Weights of a small GPT-style language model, trained from scratch on English Wikipedia: tied embeddings.
MLP neurons of a small language model. Each row is named by its layer, matrix (gate and up: input weights; down: output weights) and neuron, and shows model dimensions 96-191. Each number is 128 + 32 x the weight over its row's rms, rounded and kept within 0 to 255. Numbers have three digits each. A neuron's up and down rows have the sign that makes its largest values positive.
Before each neuron's rows, "fires on" lists the tokens most often at its 100 highest values on Wikipedia text that the model never trained on.

fires on: "\n", " co", ")\n", "t", ";\n"
L7.gate213:108149108162098100069109110123091122111170164123167136135187127155179100167151113150156181159101146141175135152101155124150095128193149119121168163101165135108108186188132141121131128116116118105044095124082137111188166146125136079191061143157094144135106080107072100082123123156176096107
L7.up213:095074139141144171193101158123172182147110109083143099099114119107121109171129106174183193109199092142127171153162121128093117161189119177158166180106165117101146170094171129134160187133125129141076106128089099091192138145165123141123139110117134082079110150120125179112184125058157154110
L7.down213:094132087141164128104112163119173103088130097101095093103135102138136082154145105139183114115147062163125200126145135133126125163094180161142181155116099113148121098133162098136132149152116066173065131103078176125142162113139133137116082120128123111093148144135104163155155141118139185095

fires on: "–", " ", " (", " |", "-", " Comp"
L7.gate293:128127117095131162069156129108131092139120117087171177121110134181093076153092115116138151130119142161139145172146103100097184128185172146115123077129145176113140144119142130152179129074100158165156102151060177099169154120056080094103138136177124163161155076105109106154105134056156101119
L7.up293:140155141082179126162118123117144131191121092085105098080132055113099048103134106094091201171071125114126158209126131099168123124112157067126158120115134128141150078149107109171147133155155185156132095164101116142144108138055125124176091139093123158135132125167187112135101144162145108142
L7.down293:202103145077184088173142093145130137106096124078168078119128197136158153115128123129069113088096127135116154188130077135097150127194135174091143081118121149109120130066140090155187128131088108114090157126129092101108129124107103183176157129110109184126139140098148176084137119123132129121

fires on: " (", " |", " –", "L", ";"
L6.gate87:087137100108102133091109112124111078128170123101131196202150175104129112128123161130137106137128096099115091175064105075152137110104122064087177146125132102128128189045125118182125091105084132114090121099079141135155045075137111111093099098173141170163188131128128152118180196083138059131
L6.up87:097170103122136115113108151081161073120143111097115156092170158130094141116073184129153161151114088053119133129122077061140131151078177081148156108148148142110067136098146096161155113136116131064132087138107128099190071132120096145121130095192118104107166082138113169131136187099150109108
L6.down87:089118151115183106102073090111161121111125139159158160075142200075099131119170106090105083160146084126120123133133108149076146129197144113089158127084090087108122112132126124082107155138133122172148183100141087165121128144095109051152104123136045092096066104135113123155096105114106103139

fires on: " and", "ently"
L6.gate145:130125136164108151141102089153198136155140126117127155117100122069201165109118184134138175179145104154128100161142081070154194097124094132084133093129117098120122089098147075174134166127118179133112107208155100128193121132092174127173135134164120129131116128149172113107108160123136128151
L6.up145:170123058141189149180140144114070116150071183156121129088136107135074100075172139105157124130162142159149155054126177083074088115165078158154156135147107119129136147140180110142104134082107124147127137123156107171170105117078107124115167142103156207119110128136146148150172111125117162169
L6.down145:145168068124098125122145179125109109107125112122088122131093124188128135163098121101160122100076137114130104132153149123109118131104116126186158086148136170156090158080138090077134106177107164162115068100204142127106153108130102124184147116153105119117182089150146153131110166149175091130

fires on: " |\n\n", "\n\n", ")\n\n", "=="
L6.gate349:065131081120164129129154134170130050075155106099229118134163121133101121119122168150149118198088141138137078135107101057070143175135115142101150128115161150100139150192153138090144159138131096073104114137169115146124118184093125068134122133165160122121105121202172070136148124168101091174
L6.up349:138064092159174061144156099122138090053129119075149091121154106136119070128132097142076122142157143207118100146148100103104120128112121150113106134140177152119098122143179156110184126094140071101107151141108095135145164180158112150089108062121177108133102132171163093183149133186089088159
L6.down349:180106115172158079143126150120127152070084126023112093101131087154185099103133164119121146101190155165155106176095150192099156102157088098103090157065135167097143115109137169117176127132103135128136158171122094101161142144178083186108133071107180127143077104127109143170108119115121140135

fires on: " |", "|"
L7.gate360:169151125083070175145133134130123176135130119081159118132105172133132093093097130092163141185114102062175116147096100112094178144127090134099152104164135122137126140108183126136169091133139154126099100123165151116176105125141096089160101124127113206189083156125104055094194141100205126160
L7.up360:149132120055098134156130156134105102181110108082165150164148154126132146096108122129126151144069080078122098135120066092163119119093083136092132100169161179198139160130119170161092082177125125132128087100109180150135100115144065153192084175115155126147193158145141103110135142100162169108
L7.down360:144070141122048129149086171106169186120139142093162118116123156129154135174110099092119153118146134177059149155103115122078146173166135155114098151163113097110152074141182088131139091091120162120108194137159175122147160118192135111095172111145089152140114164130136093126158063180162101154

fires on: " ", " |", " nearly", " almost", " f"
L7.gate50:097083084157102120141135162172157109127106159082138134123126098196132100115125206152103170146068120092164157109116129127146168187160090177101157149120094110141149101187171104108181165103109110155144100118095148104145118135080090130134098211145149164129185133125096149074112122110151124170
L7.up50:102148105101069093172140147160158107091090118079098100124126123120106168130111098129107125153095146116123123148132086128105189185089129125102205113096161180141166146141141122162124115117118111147184113128149154101131157132100115152155105175171133110128223147167072121107078057145175149109
L7.down50:075156122175130124111124139113195116147131105147140124103180086140077141166153104112137120117129147152098162135144145095068144146140136127128121135131132124152192169134111109163125142176150189103199153069153104128094161101140140097123174115108121147130126143154090106173099173144101095062

fires on: " ", "\n", "r", ")\n"
L7.gate445:109097136093145145107127099129160121084164164078150152147130167163083150156188106090089115136109080063114151144148103099142180161170100174163136136102097154110095109082121205103142127083145133116192074081104073138189109136119090069158111215171179119109091153148119098128152169136146087159
L7.up445:126044150102121134163144203154131166094131083064129116165094130141115151095156111087148134142139099089126099116085165117122082150167158180116161189192168064105127123116096106155144115174122144151130113108123083101148149145138074103097130092156132105086098135164137127135215100147139149116
L7.down445:147191094105125086120167138122101135134089103140120084128066109103110104083141089107177134090150107171139111119076186183107130129126133147102160143151124142080106102136170144103077168148092105096128146175117129147112104193135123089101077170141140145146142096127061175083098141148087192182